From a checkpoint of a small transformer trained on Wikipedia.
Architecture: LayerNorm before each block, learned positions, untied embeddings, attention and MLP in parallel.
Training: a variant of Adam for these matrices, 350M tokens, 9568 steps.
MLP neurons of a small language model. Each row is named by its layer, matrix (down: output weights) and neuron, and shows model dimensions 0-127. Each number is 128 + 32 x the weight over its row's rms, rounded and kept within 0 to 255. Numbers have three digits each.
A block is one neuron, or neurons of one layer that tend to fire together. After each block is what it responds to, as a language model described it from the Wikipedia text at the highest values.

L6.down57:163091128145200103132123018096137126115142170096142143110160131086200127131126070036157107133144073172141109120136160164128112153126132156151121097046082112133096163173131129120122118108111089094132091120150112097161131174142133121135081160103204123128108143093099115118073065083108192134154152145083105077141148121113102132166141123145080107129138158133131206122103125188131141097125
L6.down104:162147077133144121143055132116209124155050126078164124164126142140130111154126099152081180059089128107137126117108156140169151121115181101157097159122089061129162144137085167029164154195144128071158123114157197160163133088118140072114102079118135115095107181156176149110109103091100130126097139136112138188178074164113130141138152134106153126127132143162127145169122093159113186165111
L6.down109:170150063094123141078126119173093139092117151132136118204119153131150104132114158084073145181136156156106116111132144136089137108132121134102125153173160137106182103103133183146080157166107143159127133096135108122099170140146148153122163076099160140132138165171142125091155155092134160165026123103094125093079170047053093139142116148121068150092139118110160134096118088159124158152055
L6.down135:140156142119114115105116092147092133117137192087101142140118124163165109133132083148121154155136109109085147167129161141112118137081112176038103185150112145096089116097190112170142115181124173122101121109101065151162089157138116130147131101114143148212087064114090181096177078163138050154168128142146100132206136071104104099150125093122073173043166136136177094131162187141138180122141
L6.down142:116201157136137161108116098068085177154093093098129119096185114137092087147124120088157092174181120145131112101128098131122095204130135094127155148152085133090047131132161145097136090181183091191152128108133115127154222116136108147152105103166150195066175153147157154177073106080179091145030126130091161115120105138131118094152149152166114181143164140130122137113150147133092144131119
L6.down251:123135188088163134172120155120079150182153128082106089152138114122078090082176085112165146098127130144128092169088100127141120053131124074140135088161164131115136147138186151188084239109191103130144095105097145109118164059142156148108114111201141070130135117087119150162133129137138197100148139126134119135118156143136101090143075167124123072151114127145157110089136163111100136204141
L6.down306:139137111113204148158158064131156165103106148161184127134096127077141145104115091090137180111102095117141103095135187180108178172124094139113129128088129129138105037172176214150135104091095159091162168106105088147156185169143141121075085126048168140179066117097103095079113154056110159140104130087133114120094129148100123135140156180125128124140084186118166138136102115127140165147103
L6.down313:128172078123146099156111105076145215082143107114152125133163137137158073174146117119120119099113118166148106120098162153165048158058153116161044170089133137084085108131162137097137104144109131109114140119150084098156109121151158149112114192094186115142105146092012172090126110094125205154182108136140101122055138157099129116106129146108106105082071192135115155122145173104118146133131
L6.down357:131197131103172093128109070129125128131148102092149153143129148091104130116116170106185100211141117136087129127114173157131139146198114182161062126046144176108102159113190131091107104144109124130074235113124101132149083095080139152096075124129154092091144132123159199153084149115164132153117094103143114091126123107163090127119166137114123158127108173107181130095169060114136196139124
L6.down393:138151134203131113099145117143140178101096098171020122198195112118101055147122133081129255123156127113152120122203127150142188136129133089172140098110125097086141148127121180112129155134150090097140128128147137144188166092126130115100120040137128100113136099124161134131139107104099112056117103107113169120130111144112112167107164128109085163111102135145156119143143098141110112103156
L6.down456:139127126071158139156128154140103148139147143130174128092104126075149098107104124192148086147118115159042178134079181168085092157127155150142156060080150144136099122184140171162120149139173129149124150156141150192148115139090088160129061156146109166155108063128129109120086115119121148114132163101093082121094223132090099105104169105100152145120092181109160149104133108164057163134118
L6.down471:151131063133155127135128068115137137058127145112162130050078126161153157204136099106145155124103105158102116131079133134146123134164146140160180113090111074134144063166097159084172114078133108109082134157115103119159191173157079152147103145097180140126107090158078130071120171076135132106175117090123114131078102124170131163154120136110113158148105186137212130112140119151103128182097
L6.down510:209151105105097170112106071133109166036122110118184164126106115170106141169139123088158093099132117140130109134165147099087182118178138172168124193093146174115145127097119155102139192105111207141112107132180123103165137091217101081133113154114146143165191150137104129069078124070123095124206120180161112184156093147112134155116100106100115100050128157113111107145115156107098137129131
L6.down535:100128096121126121171159077108090176120181164087159126072166111119133139137131094106116154130126107132158143140138170124141172191139106138083150117030080199118074153103077141110067151128114127085146161156130161118149094115096086131167138208116215147122134179106078091101095113119118181130170102172154094098100148106120108167102172122187138144138112163123148165143139198140100114116083
L6.down536:177159106156161089083102177069087105152086138124136082109178119130099169167131126159120069150108155134093176090181143107155147093096085130123157149106033089124153082173157196154110104174178096063181086169163117123145191155142145133154095155153109164148190133108158143165152100079111145085117096158119096087112145113123083109097119098142133152090081077145140174102102125098137132131118
L6.down543:172127170141164167153091146066081122137137118103081137171131120112178138116153085129113163161147088115133097124102101151152111116176161148136119107114123163097110102134170123158111218144193129114185023117099188136054119131131149173129143093153109126138128119129124104158094112179031176103176103125112129132146158111134122111130111136033138095119141141098153148097135096083116167175126
Description: Later words in titles. First capital letter piece of a later word in song titles and multiword proper names, e.g. "The Pied P", "A Love That Never D", Rising S; also "and" joining two names.

L6.down8:161105141089107110116112159134170149128134097173042069120108135128062171200140118119169156077120154146163113099079142124167129168083148184126128137093197138156095144103118142130168136140137124104133113128195101145131134137148075159151168140172088123090155091111132131128154143126047138158169122074122131180099067129128049162025101144096127169113121154082166074108170132079135127114080
L6.down21:140133121104107135139103128151177179093099159100135152080096122184145127105151109111149145172140192143134111085150121155148184128138155165100170104172166085096122110142148191229089040116125165150121139139069159062130120182192116067142117154095180069115089113144148136108123129131149071117144143136138064126103140103081074163137137162087159121144078123117133124147074150148148136124100
L6.down55:119106183129115121133127155181195136148103073104129109129144130154113142037148125169168125165146139095113099143109163125159089108175128165124159120116137147116143131060142115131119153200149103094168121169130160053103147144156129133108129161182149113103157126184101145122154125114143113148176168059062126089062087073101153157088187158166082148070186106111136102130125088134096084137103
L6.down67:090145143120153102149158152112125111154096128172140137096049130143126137096117109198197159080119175150145056123114157136064137131119098164090182068126081086134127127127113158165126117119157111116116159130089102104115132165175151082111094151099077062079107157178145111124109100111085133113158135108084115163075110080130131122101149156142178117167166113119130109212112168107136134115159
L6.down75:135070089073160114077152172037140100106148173124130160087169124088158161174146146109151163091118101091091154140137184153136121121115073155146116088120193130105147092110115150128153160139111087171097137129138078150117097129121148100129125136123137088115143130116142128158075196134047168129128121087081088118076138142094108135103162097112199157157188103100206095123096141142095136125087
L6.down89:150099123063096053076170140011136112143121143119156093111160124122069118146122197111135109113148111064081154040138137120119052130129111131138114108127185127154140124092130116114122166128091121164104130152083072107092145092151129175165133183127097123081148127147168135166113098122145132160131140110161164236136177173140113104113164112157118122158118106131140147170112128110134153098118
L6.down141:098116132154185105153097121144140119169137113234138163078113142154121138147126178167132138110146162156076140099144134135115104125081214125136118136142087156150135101107103113165127082126140140074172129137158124054081095125154111159149103160124133092146120104155174025152157117136131104155120162150191160157090131110148133079085184096093143156153090123147135089192048188138165065148093
L6.down307:104159061114096143115177071095080104193110126156124119151095130075135096125132153136195139169100136112145134070105175134100148146155066148122134106137129131105085115141086100074172192098144123144139129144144133130131101132155090123096086199091078098083185140117172125116047164149115176146151110101154072126118175166123123154126111121159141110169130194104131173067115086058111145113118
L6.down329:156080142112156141136112207121049146140147122122149125156130080117118140218127121160147158140131063080135113125086129146062084125104106104063132129183185156155162136111149145129104079108216137155152155118109137065051113140172097109106103160100106067122128154138120105133123117117086115122111142118203139109117190116199131117171173115131074153117121121126126142169159167154147122164109
L6.down330:096159117072136107189154113099146124167161086143143150081095141101117117092136187147208151126138145100108128103064160142095109126133094145181143093137120148146144087121087067142165220098181103146126096136162098116127127176157078138082139174124075133107114071156175132118076175114131115185176128036087090154096126161140144094136152136195125079147099130135166099087129129145126144158121
L6.down335:143116146142125154171139151062124153165156121117144170144137137106142158086117101113103069159183128131111108124045183128061112160106120135131149171087101148195117081146081106091124171071113152125142069101166140110084104135184116145102165147111110120164123059127133090076115215127144083134117105048097051111096138189093180111115151137175159128129149113175132112121133154153104097115180
L6.down406:128157136158195113090161149108174139088127153187130113099164142214132159151140122123114155061149173131105177121131134146138098115089169153132127156101074143132113127151128146155109073133138134035112092128138135026124115133157119149061140167082160105149121094142150077073123136189149105141121119151193130152097153145127132082136159132075163168129110080155110105227101126177119110148072
L6.down461:112082151133109160176136074147118145191189099078142168106135137097158115116151126115158184123129098117179106130125139143081148161125093149201077104114125172102114091130134091146181222090165100137183117129106147086111102216195141080069120157115104138135107082117130116119157124121129132127135145153155078105081151153128146113088146124113064094063159136158156147070162119161125124085092
L6.down519:114135157086133150024149160166165125124130150127104171101133085064102120164164152068135152134100126104133136145167143096083147159121098087085087175103147117120165097092184099142111182116124134107119111144075118160157176152141083163103130178132109121123160112141143147122115150206055135137115137128132161127111151101129118159119083137123130118115141110049180154126076170051131139116155
L6.down555:127103173142074113107180176105141160115065141138126109085155116176075171175136124072063105111138199133103101132139116127155162115130213106164111054178144127170113149118166109127127091102091163161107131133134129084113127125141180047153108074098146128093122074158182115103102159127119180167077108075188139176159096072112111149186099152132136155160136133105171129120155136189125158120130
L6.down606:108125094120152152111077106116152148111099090098153162146066112140168150104099125107166159116091096101149070153118130128143121149097091196122171053131148116133110135103115156157090163089114094150062111095128147122146118101145175146106065150066174119096159150167136106166098139130107171140151092120067160086154122177086142123191144135145122091150139129122168104161165117094087133144134
Description: Block-initial tokens. The first token of a new line, heading, or sentence: list-bullet dashes after line breaks, first letters of section titles after ==, and sentence openers like For, During.

L10.down184:137161089093105129141153104123134109163113156118154090036187100151125137083110158180117095157119119148139106148118164141142135090151081170060124104114170133096143134163139117141087145073168142150116148237118125123213150151137116177089149098115150213137112090192134121056129115164073134121142133164091165092072139145102105176107138127129162121131151114158145131178089091147155105136089
Description: Table-cell and list-item starts. First token of a wiki-table cell or list item (rank numbers like 2, 13, pipe marks), plus second pieces of split words like In-v-alid, \m-athbf.

L6.down4:120126139144136159159135094149149127086158185140086213094145106123117135116131119157104084158148111124189126152173152116168154103061144139102090124177109185106133111082125088084116158101114087134157165132181157102137186149110127086125132194081141169109140174148133118107126144112149130051047125139138075105114201151133080143152109098081110145147046186127175153096132128133126096134080
L6.down19:093087151119153106155088127145140145161168090167124090109191115176160139057134130048115165166067100141159106153131142115144156120140107109093116135191152141080083134117219158067115160110117144163136164119133150139142156149166153075062102084108085119130117140140135123164136118167162110112111115117161128065123170135121090159083180157124088132137134102138110139171080131097123172143129
L6.down120:106140168132097140196116143128094136130132161146146079082157136124111182139124086126108117156146122100126126181120113111095118126158170138112159085094134108133039173118151158144115180118119141157091127127175110141127111203164087135114096146128159152170123170135149109165180118124117170136084128092126148088172187063118170083120138163219149142128054083141131107114141086114133109081127
L6.down174:185114078095110181121110150144106094107029101133167104127135134101157092125095160145135116147148152171097158112112161147176140122149095084124104128087096137197182086120105159089168134079151089194095143059184142107151119105164129076133112165112121155148156130119110122132094181116149112162075102130146163090129150189122140143146147152067111116197088127158125095105129064136176154127100
L6.down254:134149117110139117126103091151152075161100160152133079154152126139098109087129067133128089106115075134107135109139142125142100115149145175142167062074130159124197171087137112070141155090113119145176094109033150106145129122149109157144119164156107124090137181105186117221161105169180152091101130081142106131185113197168143145179110132145120118095115151124167127115143046128167165101138
L6.down269:141129093106147134151122117138125084109127166148168052156079110128105165133126153136070168104120206101156134104203172143142164117089166078090122085093126152174213081131108140058130135115080152103162152075162118071125081090122173122079167102153165110087168169126126142122158118090093176136103132127143159141172098136108125118188189177103179120186110111147123139144125099157083078171170
L6.down278:153132088123128127090083073128113169119104175162121170112181106104133170119122129090105168141123143076104107106108155112114145178128115104167167135139110161141120146093207148153047095171114172046115132135065163149104116137161120116124067155094154128146132144100067090138121065101138124118171100127101132153141088104096134185172163148137130097111114141148182187093090154090182140116062
L6.down283:094084162147164126098107089126122090104127153064138131134107119123162131167113113121142168044101117032137094086166140148133134119125121130147118123042101161146143168086060126067113135114113120089123155129126134159169156158166139128132151135117161146057131143154096171144143163150117128121207123083120184111117107093166116146113168175139081088114161126159139148103071149136143136146120
L6.down303:089081137063116120087083090095133081106094138135118161144128102176151147140140133115164082136147129148101151111170111109162121130110111141120110165137147068172110181105172145150093134118179106083151222168075083106108124085149140147137091152180140062108146153178096180161120128136122088101124090147202163165139124104135088188099130138095136172126097115134093143167042143061162195178087
L6.down305:156071136140134134174116088116114135140141175120093150099198095179105073113123154128110167127059134122120146155135116116161137140117130143180128147132157099090139166104140132163092129118140121125139175121156138117164113060125152106121117111149120108217113106184173206130177071102079148129119113126118095119125079137118083155159132096094118145142132188147091111139114119086127120185113
L6.down320:088133120142134093114137168134113111169108080164076183092148115151110123103151153117135089182086090128093116118190123129137123114097154182064155126107139135203073133172080109141160140139176118107099127131118121144144121115080150121127175099144174206132115140177128127113183134121155117157114155094160181103091089123135125115165168095110147060191115172069179089106134088099142120109132
L6.down359:130113139101154139126111110165125133070059112108123059110124144214092104137140100139169129148135127086109147074111082129125147132204172063149182179075121114164129121094123179178154077098121204112096135148105159161118152146176090190150137129149139096076121089126098128161135160205132110145127147073135100107095146160098112138109122231112131130184130106090148114163095107094117090158157
L6.down399:073176142147094081206168066136117096170102164138164153095100099164131178105163117146100094117184117115174108079078138116115121155165095157063119140147144112096086141117233112062175128127135110114170164133157132133144144130128106113159101152109096174121112148135092087104165094141147112100098162115083116087114078139162132097127108145126129085169143153118137119121086126181085122139125
L6.down439:131128093163134124160131101082134076083130156083126179108074122118173082163147158078087128150062145134121152161157120153104079122095104175138068128090140168138151121145055171164120130160111137127084055094191117134170201134123142126137086097139165171154172121123133120068104123129173169116114129092063129142154143130144141131121110077096155099121060127095151106141159114148184130108137
L6.down453:164185140118174109179106148210101127121068118176147113179126119146162158144142123138114104079136148130140149174117131107131118106062111136115130188122108127113098108140196166146110077156149113090056127121123165062140163083148114140160142120040146125173146108163151131114127110121133088137141105154166088142123037069136069164121131128072127131155135108149038114163131171144181106147108
L6.down609:094091130131134159092153093133146167117064170097152159184061114164135173079100162160139120113081089127198049159065119119090124117163141109134173143098222121160160176074185144141131107100113103177090168120110118146107168129129172127101038168113106166103120162082114086227114179162082116120216105113117125124112139129132163158165133109166114144112129086123072111129132159122126148120144
Description: Table row and field starts. The first token of a new row or field in Wikipedia tables and infoboxes: the blank colour cell in election results, "Time zone", "Language", rank "1".

L3.down74:113194127102110146081093097134098070094103099092129146160123113161142114144146092070143159148113152108136136172105124133144103133153147130108200118144111113150109107060130177036182077123164144180134156162180150095163098058122118106153115091072095149139103125135194134195077163120142112162113114084115154175161147124129151155131081087044128126132158139133125122140073151121191101137138
L3.down159:162091103150098126081099167062124138070183148103098146129161128154126116131136083112142149131203165117139155032144130117131145126194073058100101122130093101133074132158150192096120082155168135132166134117177167099184120137154111140130159119153079129150139135129147093136136183103168103128112132097134101127188157126101135137134071128110138087133203107151057116208104075160146117149090
L3.down434:155159106066132151107122127156101129154114097064093075195047123078142206098129119136112159101098123187176089212129136113138171115102109111150155080156146152134186172112139124076131121122110119081104121113110174159148143131112169163115056133133123137089120110164086165148188125148113114154119135100125091086116100136151128088130150090133153128115142137079147086139148141056148152186129
L3.down485:114147073122075153094135149126141184139143159116079079150071126061155116123113109099071182110096105153134127149154140125112107127144078112145099159070161174167176116099142174139161143129118145134101154085092147164131104098118180157132094123183056176114151164154104164191105136122118203105139119143136114093154141146100167146146142142094093125081151131120108099192179103070106151144144
Description: Boilerplate template continuations. Predictable next tokens in formulaic Wikipedia text: the row-opening | in election result tables, word completions in infoboxes (Dens-ity, Chem-ical, D-ial-ing), and census phrases (no spouse, His-panic).

L10.down61:128133124142163118098159176160150159103138134142120135174166167117128152166158076136168116137172171115102103127153196128129109145106084137153151151139106080111168130121173115108108218134115158137126146166148048117010125109073112128091152100191083119141108119135119114112170166098057184151155126162128138148108145161137114126143105144144089179129143109075143163144101138113130119098085
Description: Word-initial split letters. Single-letter tokens starting a word split into pieces, usually after the, a quote or a possessive, e.g. h|ighly, W|ay, s|on.

L3.down185:133116151097108202200107105151134108125160111070045184110144121124107144216130140132142120117142100090144136127139110129133106109089106122185111134094130114125153111185020116175130203108194138055141121139127189146142171102170127136141115111195095143183160106138119127135162115050136168111126109136131116130127094139114129142063152117129085088187152150144156110124143135124176102119130
L3.down323:122123112107139115141120106085082157086110145144093182101140123117094123161130123129144086158183198122071109139151140123113122138156207093151118068122170172130114134117138119118113087097072179134132082120053171108136231175156094166124094173109130124150128081125116099129093166162055111170141131125103168144165150127122130088121149084113143130090113112180162119139132170199148139116109
L3.down416:185093123143110072105125113118112152082157222132168124145113122175134149145138087116125156160121153163109140125114097127187169114070132100116095108082109156100161108143088106158134131147173130123171140120165118080113131111201069143139172123088124149119164112187100103130149138165105157116159117165093145170059124147093162101132078151114181095193155139159142130134122143110103150147078
L3.down554:188139149153203042091141123097076111080149157146161159129080136081093147174147107194139118131100159149102118149117157146132183119174135169124133102109158180159130169088158149099107112068118145098109150125163097099115125136137130096117126160164165172142117088125154048133046193111100140130115102060062128202089169119144135102141120134142147133110137145165137131130091123116110094103082
Description: Start of quoted titles. First token or letter just after an opening quotation mark, mostly song or episode titles and quotes, e.g. "I", "St", "H"; also standalone I in speech.

L3.down80:165061087119175073149109150127080111163077184189143069097148133086138120165138072104146076117139074169149074127143135115143118117103149123125177082115151126151093078158084097104108153111079128134107129140140105152131120135168134137139101114164152146106091156151173097160126124113142102137124118130050140060121098112201098138171053166174127124166125096199172103137149214092130097154129
L3.down164:172064142077108078083171140137065154140167068143160137144092113154105110079136129112144112145128174115074118119109113119134135113140095164170157108157167127087100138050121092094146118102082107201124117098104114220149131137154144165122106132158115192125116133159104159104110140081159114169118125107094129116131170125103175124141149140098200186113071160142129140113047203106142142115139
L3.down211:067145158135111098133145117109101170105098130114155133102182104080103115168123158097193069170136101094078135098130121118174146147144105166080135163155141117178143140121052139121137107110127119128091121127072092132173125094103098080137157110159130122129162145125192136109215106099128103140168085093103105146192180222173126100093128144111113105162179121077159130123160112166119121113183
L3.down621:074126163088184113121133079147115123116136107202163186102104137122120157132128136139126149122175118137163130095098156125119109128134185133100170175141098120120103124112132105141158123125137141042169094136116194090102100110201151156122116196051154102068121121184104090121107123192100098146164135094129160137059154113126146116085142146117168128131116104126115105167070176185132108117066
Description: Music release and listing terms. Mostly the word "single" or "list" in discography tables and track listings, e.g. Non-album single, CD single, Track listing, grade II listed; also line-initial "-" bullets and participle endings like created, produced.

L10.down532:120076124221129155122178156131120110121109119117119123129147134150143120133105092143171100126149088127148093165116157139116138108151141135126163120121108134100143113133135131118120161121107157113096135127092065090000125116113131113114128095170140106135192072192187143138102126133190139095122133136134148154121101082074123114111108131150100158152129112150162145167199152183113093142140
Description: Boundary after named place. Commas and prepositions (in, on) right after a named place, venue or organization, where further location or date detail follows, e.g. "Cape Town, South Africa", "Woburn, Massachusetts", "Grand Est in northeastern France".

L6.down96:140156147079097133171120107159198091115153088085095115143157121105116162141133131176128099168108118137118156124142107078143182155136158096086082207126132142082065115157152075088074138103082105179111126141119086109147168157146124102149147113163105125151158097160166089174170107096092130122105146131127163196115071169152149130089125174082129081159060089121196128129095168083173108091130
L6.down125:118143096134120119120117090091122192122167163171095122076165103160143120136092084147146056153158165156105080074064134134105121131139126127217148113118091150122143141087138183141147083153159177142144167097203145100122163212142114180174115181127097160120149155089130120160099125129119120113085150082109152116140099156151144136127130124108152095084144195087077099131167127121172141152141
L6.down134:113118159109130185126161075139108138142124182113109154126145110137124176128121097137080157137133109168138099175136151152115131132119108167057208082069056109140091122117089143088172106108141139064176072131201120107142156166150037130174119103114190050083092126094137068080144103107109150094078148144154144116144125105142105095148140126110195147154145167131152160142145130163119114154110
L6.down160:138128175150168123149134095094121102128111157148184118111163125141155114112153079159194074088106193081110104160068123131120113123081117088102148146157154149213121139118164122088164164125085147127120093115126086088079151183181101187122048113093171097122171116100112097127132170111115158168109124107122146135150112083171147104154147099114128116127105133160130137104141083093167124110038
L6.down192:166133097173166105195164127135041049189123082101141152154116091187128113183159126143149113124057140159185117185090095148123134093109154134074136115119086155095117130120186165122122132094144081152110150114086097063087158134131108096135172169143150160152135116142132132120164150076111173104123159115130083143125124095112175129138125121130170131170048081112114134141155156109117149110065
L6.down196:101127125163118091145178129137140122155092149170205102075088132197151126078139100109132119149143116078091179147081106121091191113167171080119126149152074174103187099106135101131158159146113121117178127111082166175140148162091114132197136180129134111138122134137099131167126113153089136110100189135150149105135112132100117167072149170119107195110115146091138121095176221122122147116116
L6.down199:191117108065146127107156165121150148157229190180055102149109126123143112129131189149099148181140153135147155090142093140135136110060130125114107143088110074112154094155159121100119095092124179094079114133072127141148220081132174132084134170149110100157135096097127147108098129104102106157138083159138138178114078128139146092146108140123137103120122140209107135141150136130172083110155
L6.down213:087064163125052108087133083118095106168117105129139097122132133147178140151129098112110157111150143055064120151108157135144147146137080107132072132088108096041139133160151135120122195073140153144061099116140159154106115171103060168197054152139132153149131188166135153093111176131140093218095142147179138158170180138137134129114112183134124092147117129139164105111130141118126166115090
L6.down371:117067139126084154103122178145129087115191119175183118123121124135113139161140136075157127151137104151053134183133145146145093113177095126158113148174095129119136187177046166164082129128136132105118159112126075186144076143135120075087111135144127100124161145146089147075153113097145161213122132116086152111085077118134149148120079121147152135081104084142114121194165118116192141198132
L6.down373:117160110107143094149059135113056075108131111123085157156124126148164093145121098138137105101135171076113130103103131143122129145119128157090079062131171148070032107161148151199109199113146086179184115124165095158153101174070168172167102144134113104168113127123235128086114094120166113160113172089144155141167116165081121145106118135071106121151117126110160160166087136185120127155157
L6.down383:150039082135147089109135108148079085091177137140061176082110128118130114169142143199121147182110067157142157115132135141179133142128067194148149158133118137159144124130162124155122133090117105067113156160151141143145131133149116171075140169176065105153144057105099088112157130120114142156171086168185151176119124150126098170143132066047130087127191071114123140156125135143160124155103
L6.down400:120146196111113066150112122196113128145143083076037140067119104169101116136141085143139116180100050119173118118171120127148115152073193143148159107185090158115118144112187116105149140170139085086152178159105167119153114174186113170143137180092129120138117135099117100096125071174109106185108145144086134096201081169120107099161153145151134117148175130106186121130097151121100117149104
L6.down473:153185099145193102140141121124137167136164133132116062083103104132142144104113101191171081074112151145135075143157132136096109120107085169131208105097099152138101154167133123045140130111132122112137151125135108115120217151152053171122135095090112135062046124108117078126048153095097165123122125080113123181140084161191136074149161159123146088135099168101180132112138089151180122101124
L6.down476:137108106111120148146083105133123143067132156137091177099126131121133140060138092169100199090152103155168140181178131161149153106122168122166116103108086112153132137137099127108134144029138133106106142123141137096130143137154174083102119060138160125122156151086125131094101092136172182181049113091077114143144118141149093105204140165111117082072051103184205135163132144123063125127113
L6.down502:080130149137181139165144090147141084154100120088136113191124132091114102123114132123146121185109045084087082134111122102142101154143125077133080153165114108141065159143128186146175104144102124154147093139099089135111159109124108135124145209200182043103160169141126203184152063067142117185135131104107118154134073130169055125129159078161098149168131130131090118132074129124102102130117
L6.down562:082173147187112125099126181091157164093109084068088156072171133082164105097157124119139121151088044147069131129120083145175167102127149086138105148165121086137105149193152129125146109124129146074085154099133150166145141109180163125123104098135108143103157082154108129164152098070171113158097157145186119174127090202181119098157089103084153127127149141123092134114126121120157170151151
Description: Location and time prepositions. Prepositions like at, in, on, of that start a place, date or age phrase after an event, e.g. "died at", "born on … at", "held … at".

L3.down244:177168104126073050137123111129105162150099138148103103107164125097094173156130182148147108127195156125114160151160105135150118125117163121145097228099133083142126148144157148140124119083171164158094130123125098113124153136119079133100099155148073168129154122114062149100119124067161126175153142167128152136156123074150187095082104103124159168090117139107143149113058107047136122139136
L3.down253:126120164165156115166121074120095152129114165132071129112150111110115138129132094164156110126123086117092123065063107149114167101074082111103120115142106152204151148119142166166143093149124118180209173117133098131134133146153140175123133164142102145151176186081129142139161136183142153097079168110130162112091175211120102156073125118111079080176112131117096128168127118129096022123095
L3.down389:090121106120065141117129116136088126136094150103106102109112125142116124126122092122141150096098135147107148132057148141089191144104170081158122115131176178072200113111154158094154107128128163131169184110102118083144130090132143146122166098114135128143183203130118151134056144109099104129077144092119132096148143158160133130121080191048111103130185103087102114169136088151160209223081
L3.down568:119089177127150057099088101134182143071136168127114117172157123137126101086131119133150124102099036148151094108134117132089092125112076144095121108146130104150162183121130115070140111117106106092126164139069143093117120172225146119149118188092127122143126082116181171126152144198136078125184143127173080123086157099120160105100110102178167116163155139139154120099098168139111112106129
Description: Relational connector tokens. Prepositions and linking tokens inside Wikipedia infoboxes and stub prose, chiefly of, at, in, by, from, e.g. "species of", "south of"; also infobox colons and "=" title markers, as in "Elevation:".